Weights of a small transformer language model.
Size: width 384, MLP 1536 GELU, vocabulary 8192, 33.7M parameters.
Architecture: rotary positions, no biases in attention or MLP, tied embeddings, attention and MLP in parallel.
Training: a variant of Muon for these matrices, 4565 steps.
MLP neurons of a small language model. Each row is named by its layer, matrix (up: input weights) and neuron, and shows model dimensions 32-95. Each number is 128 + 32 x the weight over its row's rms, rounded and kept within 0 to 255.
A block is one neuron, or neurons of one layer that tend to fire together. Before each block is what it responds to, as a language model described it from the Wikipedia text at the highest values.

Description: Token after a first name. The first token after a given name in a person's name, either a middle initial or the start of the surname, as in Charles A., Michel Auclair, Alex Gaskarth.
L9.up73 [ 83 160 167 111 116 119 144 139  93  92 116 183 106 158  70 132 126 123 109 102 103  96 139 162 134  77 113 107 129 125 136 118 128 141 106 150  95 192 202 121 141 141 139  94 149 186 128 112 169 137  65  84 119 109 178 114 128 146  86 147 156  75 112 162]
L9.up459 [ 82 182 135 148  55 150 198 144  91 212 102 117  74  61 144 121 211  90 154 122 101 133 157 153  96 110  41  69 107  79  93 145 146  89 159  75 123 184 132 120 118 109  82 110 160 150 138 153 191 158 114 131 134 109 173 110 123  94 133 137 176 125  95 110]
L9.up466 [ 97 143  73 164  98  75 176 154  74 130 128 129 110 151 123 139 187 151  77 129 104 122 155  93 215 145 125 101 130 109  90 184 133 143 125 128  75 152 157 182 116 144 117 157 132 136 161 134 135  96 123 162 162  73 106 132  90 100 130 124 199 120 125  72]
L9.up810 [140 119 166 150 134 166 139 134 115  75 118 198  93  72 127  95 164 137 121 158 162 169  72  97 167 124 121 137 145  96 113 128 108 106 151 154 119 157 113 170 125 127  74 163 108 109 133  93 129 107 126 105 109 131 190 103 131 105  89 130 149  97 181 170]
L9.up894 [139 143 101 112 152 140 138 119 150 106 146 137  60 148 160 130 135 123  85 166 131  83 145  83 195 145 100 121  83 106 137  93  94 186 113  79  64 142 143 181 132 166  69 136 117 200  82 111 150 131 107 119 102 118 123 110  83 106 148 144 117 150  88  90]
L9.up1079 [124 169 149 125 145 143 130 122  82  72  59 164  93 128  85 134 144  92 151  98 155 123 107 167 117 193 129 103  98 108 113 144 112 129 135 112 137 188 186 157  75 133 183 150 213 122 154 104 138 114 141 153 113 149  95 131 136 192 156  81 123  87 124 104]
L9.up1366 [ 97 152 182 139  97 100  90 130 120 148  85 127  98  58  94 150  99 103 130 106 132 114 158  71 150 104 177 154 131 137  61  18  95 144  68 125  81  78 160 157  97 137 108 107 103 179 143 147 115 154 145 132 107  92  60 176 148  99 102 129 196  99 132  96]
L9.up1472 [144 102 140  70 159  75 169 157 160 150  75 118  88 144 103 155 152 146 124 116  80 151 136 145  96 113 148 104 156  91 124 194  99 168 154  37  79 119 158 145 138 157 186 167 193 194 110 114  84  81  85  85 180 105 114 127 134 177 115 159 165 143 125  97]

Description: Clause-opening prepositions. Prepositions starting a new sentence, clause, song title or parenthetical, such as "In", "After", "after"; weaker hits on CJK characters and "=".
L4.up220 [ 60  34 159 138 111 166 150 107 134 138 165  74 117 132 158 104 167 140 143 191 163 100 151 115 170 128  85 127 169 129  65 135 131 138 122 101 150 152 176  68  50 129 180 124  85 165 140  89 135 137 111  80 104 158 124  97 117 129 164 106 134  83 109 115]
L4.up922 [ 95 100 116 153  68 164 133 183 117 126 104  95 149 116 141 122 117 106  67 148 125 104 127  71  97  99  82 154 115 162 143 128  91 199 170 115 144 167 131 133  89 108 117 112 140 125 135 119  91 166 114 140  69 159 115 153 119 148  83 181 114 129 106 142]
L4.up944 [ 93 103 133 130  99 115 103 141  97  57 168 127 213 160  36  99 146  69 148 152  83 105 153  94 109 145 101 128 163 144 129 183 148  53  73 152 117 160  97  94 109 129 144 148 121 122 102 126 160 157 142 157 122  77 126 112 120  99 161 128 106 128  63  78]
L4.up1125 [172  87 148  88 104 119 125  79 133 193 129 165 111 162  98 197  70 155 147 184 155 128 109 118 126 135 112  89 131 108 141 109  55 138 147  83 161  76 102  80 165 142 165 172 122  92  65 122 105 166 190 125 147 166 113 115 145 162 147 105 134 100 101 115]
L4.up1187 [172 161 148  94 163  76 108  79 187 101 146 155  99 103 152 108 132 131 109 142 146 162 159 144 123 146 119 180 142 165 178  95  62 127 127 110  78 118 142 165 147 175 141 129  19 107  96  72 145 146 108 113 159 148 108  65 151 138 164 159 112 133 144 112]
L4.up1256 [121 137 138 126 153 168  98 104 159 121 132 135 106 160 109 105 121 119 112  82 135 127 129  90 154 111 141 181 143 106 171 148 155 212 147 142 195 211 169 122 117 112  53 169  94 128 153 175 122 142 124 134  80 146  66 154 147 122 104 123 176 132  98  99]
L4.up1426 [168 164 122 128 178 152  94 122 129  66 149 109 160 143 172 177 169 138 130 127 126  89 120 129 118 115 131 185 178 172 133 193 150 103 137 140 171 153 129 102 178 103  93 109  99 142 100 204 153 131 140  37 136 101 135 127 131 127  62 137  90 114 112 150]
L4.up1458 [142 123  96 187  76 109 149 148 167 140 113 146 124 151 146 184 107  73 180  62 174 138 150 138 161 154  84 116 103 136 129 149 177 106 187 225  98 179 129 130  67 154 139 173  86 127 161  54 168  89  78 120 149  69 137 143 108 131  75 138 105 138 160 118]

Description: Modal auxiliaries and clause openers. Modal and auxiliary verbs right after a subject, before a bare verb, such as could, would, can, will, does; also clause-opening if, when, while.
L4.up62 [140 122 130 197  90 145 148 147 171 134 124  78 181 120 178 137 155 130 173 145 181 152 142 134  60 123 161 135 126 131 145 146 108 130 147  76 108 140 103  97  98 128 110 169 151  85 137  89 138 174 220 179  82 109 114  99  85 150 162 109 147 130  79 158]
L4.up218 [ 64 102 116 148 179 120  94 143 150  99 197  83 117  97 150 102  66 166 110 125 134 179 134 194 126 125 111 137 147 108 150 155 113 149 134 114  67 141 199  72 130 103 118  91 129  76  94  93 144 125 151  75  79 134 149 124 148 134 137 142 153  58 158 157]
L4.up223 [101 148  69 162 101  96 148  93  99 135 145 137 115  92 112 118  53 213 136 160 126 139 187  97  75 167 123 128 156 117 144 128 152 144 128 164 150 129 100 145 103 100 144 142 173 142 116 156  64 138 187 151 116  87  77 154 116 154  82 156 152  99 114 121]
L4.up340 [165 134 170 176 119 219 109 158 108 129 183 135 134 125 174 108 125 134 146 129 108 145 101 133 119 105 101 156 140 161 128 130 129 143 179 129 152 117 130 153  82  91 136  88 130 110 183 178 150 121 128 128 117  90  84 171  87 179 163 140 103  94  84 103]
L4.up433 [128  89 154 144 146 161 120 162 145 119 113 136 103 115 152 104  88 146 178 103 169 176  96  98 143 118 173 121  95 160 164 140 139 154 164 155 171 133 157 126 117 177  50 102 136 108 176 114  38 115 121 147  61 202 144 157 138 128 130 120 173  62 130 123]
L4.up474 [ 78 156 120 111 156 141 179  98 143 110 132 122 127  90 144 203 140 145 116 132 117 103 161 142 115 132 115 159 132 137 142 129 146 154 145 126 160  90 130 103 123 152 168 124 140 118 145 103 121 155 133 183 107 137 118 108 118 133 103  91  87 112  77 160]
L4.up1109 [144 144  93 165 131 161 120 113 154 189 180 115 102  70 185 135 134 104  96 103 141 113 149 122  99 145  84  98 120 136 146 123  81 126 131 138 143 119 110 145 128 128 132 141 156 174 130 133 136 123 102 153 114 191  82  34 163 141 111 161 196  77 138 142]
L4.up1342 [105 108 147 139 142 137 132  39 132  75 150 135 159 130 119 127 105 138 167  91 143 138 144 125 115 124 127 203  81 158 109 138 106 175 112  73 128 119  75 129 126 128 184  97  69 104  82 119  98 170  91 148  85 139 107 110 115  48 143 124 172 131  93  56]

Description: Sentence-initial "In" and completions. Fires on "In" opening a new sentence or paragraph before dates or phrases ("In 1994", "In season"), and on inner pieces completing place names (Philip-pin-e, Tunisi-a, Czechoslov-aki-a).
L9.up339 [148 148 116 131 147 164 142 183 128 106 115 150 108 152 179 125 145 124  85 136 110 131 168 103 144 122  72 136 147 146 110 123 153 164 130 120 123  62 120 124 136 118  91 196  95 154 145  70 154 139 113 112 121  74 124  79  57  98 121 135 177 184 121 118]
L9.up396 [141 106 160  68 131 152  51  99  88 182 149 126  87  90 147 126 137 119 163 126 168 117 105 154 127  73  85 129 135 112 157 136 163 146 144 121 134 117 152  76  95 143 162 157 109 116 121  85 134 150 116  98 136  43  85  95  14 102 170  31 183 108 147  88]
L9.up408 [155 109 129 143 116 180 122  82 112 101 117 145 107 163 163 122 121 110 139  95 133 146 130 168 153 124 161 100 131  69 143  69  71 145 169 205 176 120 127 100  98  87 117 137 135 138 140 103 151 113  96 145 163 126 107 141 107 163 113  95 191 171 174  37]
L9.up872 [122 120 139 148 111 129 104  64 124 105  94 120 163 108 113 150 171 107 158 114  77 165 132 105 102 113  91  95 156 127 160 104 175  92 133 126 190 129 137  78 172  69 144 133 108 124 136 134 179 164  74  93  47 111 155 151 155 138 144  97 168  79  85 115]
L9.up1127 [127 118  88 150  80 142 160 139 130 164 143 148  95 162  85 157 176  72 102  62 100 159 120  86 148 117 129 157 123 162  91 121  72 126 126 105  83 105 200 163 128 160 132 130 135 182 155  79 140 135 145 132 140  59 138  78 121 146 126 107 106  92 110  92]
L9.up1158 [ 83  73 200  96 165 151  88 131 158 101  93  81  40  68 161 134 103 186 104 135  86 113 110 118 173 200 122 120 105 145 101 114 147 203 117  91 105 160 151 128 115 126 157 178 131 111 116 148 177 121 138 117  94 109 102 108 150 140  97 147 112 136 185 201]
L9.up1309 [160 132  94 121 153 183 180 115 110 111 152 159  77  68 155 205 135 117  77 160 115 156 143 131  91 126 131 107 153  67 149 108 169 100 160 108 160 141 128  92 175 158 101 117  50 129 109 146 160 147 116 131 113  84 116  75 142  95 139 116 109 168 114 132]
L9.up1479 [ 82  89 116 121 184 145 114 154 120 146 170 133 119 118 187 111 171 148 151  56 142  86 181 102 144  89 155  76 101  80 141  90 102 130 175  72 167 127 132 145 139 125 192 149 138 187 166 143 151 137 144 148 128 120 133 141 133 167  79  96 177 116 124  90]

Description: Word-initial C/Le fragments. Short first pieces of split words, mostly capital C or Le, such as Le-vine, C-ellular, C-icerone, plus standalone C initials and codes.
L4.up235 [ 85 200 122 109 100 158 111  75 153 169 113 137 143  84 145 109  73 106 134  70 192 103 136 117 181 200 187 138 110 130  83  91  81 114 189 117 121  82 123 149 120  94 125 151 159 166 125  86 155 152 127  80 177  91  87  92 153 122 173 150  62  67 110  92]
L4.up634 [166 139 133 186  77 130 154 106 113 123 121  84 109 150 128 142 129 165 132 166 116 156 141 125 187  79  68 161 105  94 151 192 112  95  83 144 129  86  81 172 138 113 157 172 132  85 110 150  90 181 175 139 165 121 103 158 152 162 148 130 133  68 134 163]
L4.up679 [151  95 132 141 148  94 101 129 173 149 150 127 161  89 152  63 111 133 149  92 156  82 108 154 113 113 163 192 134 123 120 135  93 141  96  95 174 200 133 120 128 128 185 122 177 104  86 173 133 133 101  93 172 129 120 140  83 135  58 106 130  97 187 132]
L4.up768 [128 104 154 127 163 123  85 131 110 102 141 138 159 131 131  80 120 142 193  95 151  89 148 156 113 115 132 102  44 151 140 155 159 139 153 130 146 166 143 136 144  92 123 146 166 153 139 109 100 123  87  91 139 148 148  79  96  82 103  95 108 159 151 180]
L4.up1141 [139 165 139  89  93  95 150 129  97 134 160 138 134 123  99 134 177 141 155 162 141 161 130 120 139 151 145 120  90 128 110 157 104  80 146 192 127 155  80  72 106  79  98 139 107 126 183 152 141  91 104 149 118 166 136 176  98 100 176 153 144 163  96  93]
L4.up1155 [134 149 116 175 130 146 174 163 162 159 161 181 206  78  99 138  79 135 133 160 165 112 187 191  98 143 142 148 102 156  89 143 137 177 149 106  77 131 100 104 117 109 100 133  67  68 172 146 106 129 111 145  96 146  79 131 134 134 128 147 138 126 196 107]
L4.up1264 [138 129  78 178 151 140 113 196 141 118 111 132 170 133 119 133 151  87 164 114 132 124  96 156  93 191 118 152 110 125 113 174  95  79 152 190  99 131  99 167  47  99 111 127 138 172 179 143 110 147 139 109  82 101 145 107 136 115 147 160 157 155 150 168]
L4.up1392 [167 114 124 125 140 143  63  95 132 127 110  90  68  68 138 128 142 123 159 156  96 159 101 102 109 134 135 159 163 111 174 144 122 122 128 106 147 236  85 182 100 129 149 154 147 100 134  88 111 127 148 124 128 123 132 125 146 111 144 141 136 158 146 180]

Description: Date component tokens. Month names and the comma after the day number in full dates, just before the year, e.g. "March 30, 2019", "in June 2027", "Febru-ary 26"; occasionally a mid-word piece of a name or term.
L8.up763 [ 70  89 140  89 125 137  99 113 104 154 100 146 125 128 150 106 217 113 148 122 185 171 141 123 166  86 142  44 155  83  90 109 108 116 109  83 156 111 123  93 119 135 146 126 163 108 104 164 179 167 150 173 141 140 114 113   5 109 140 106 135 135  77 120]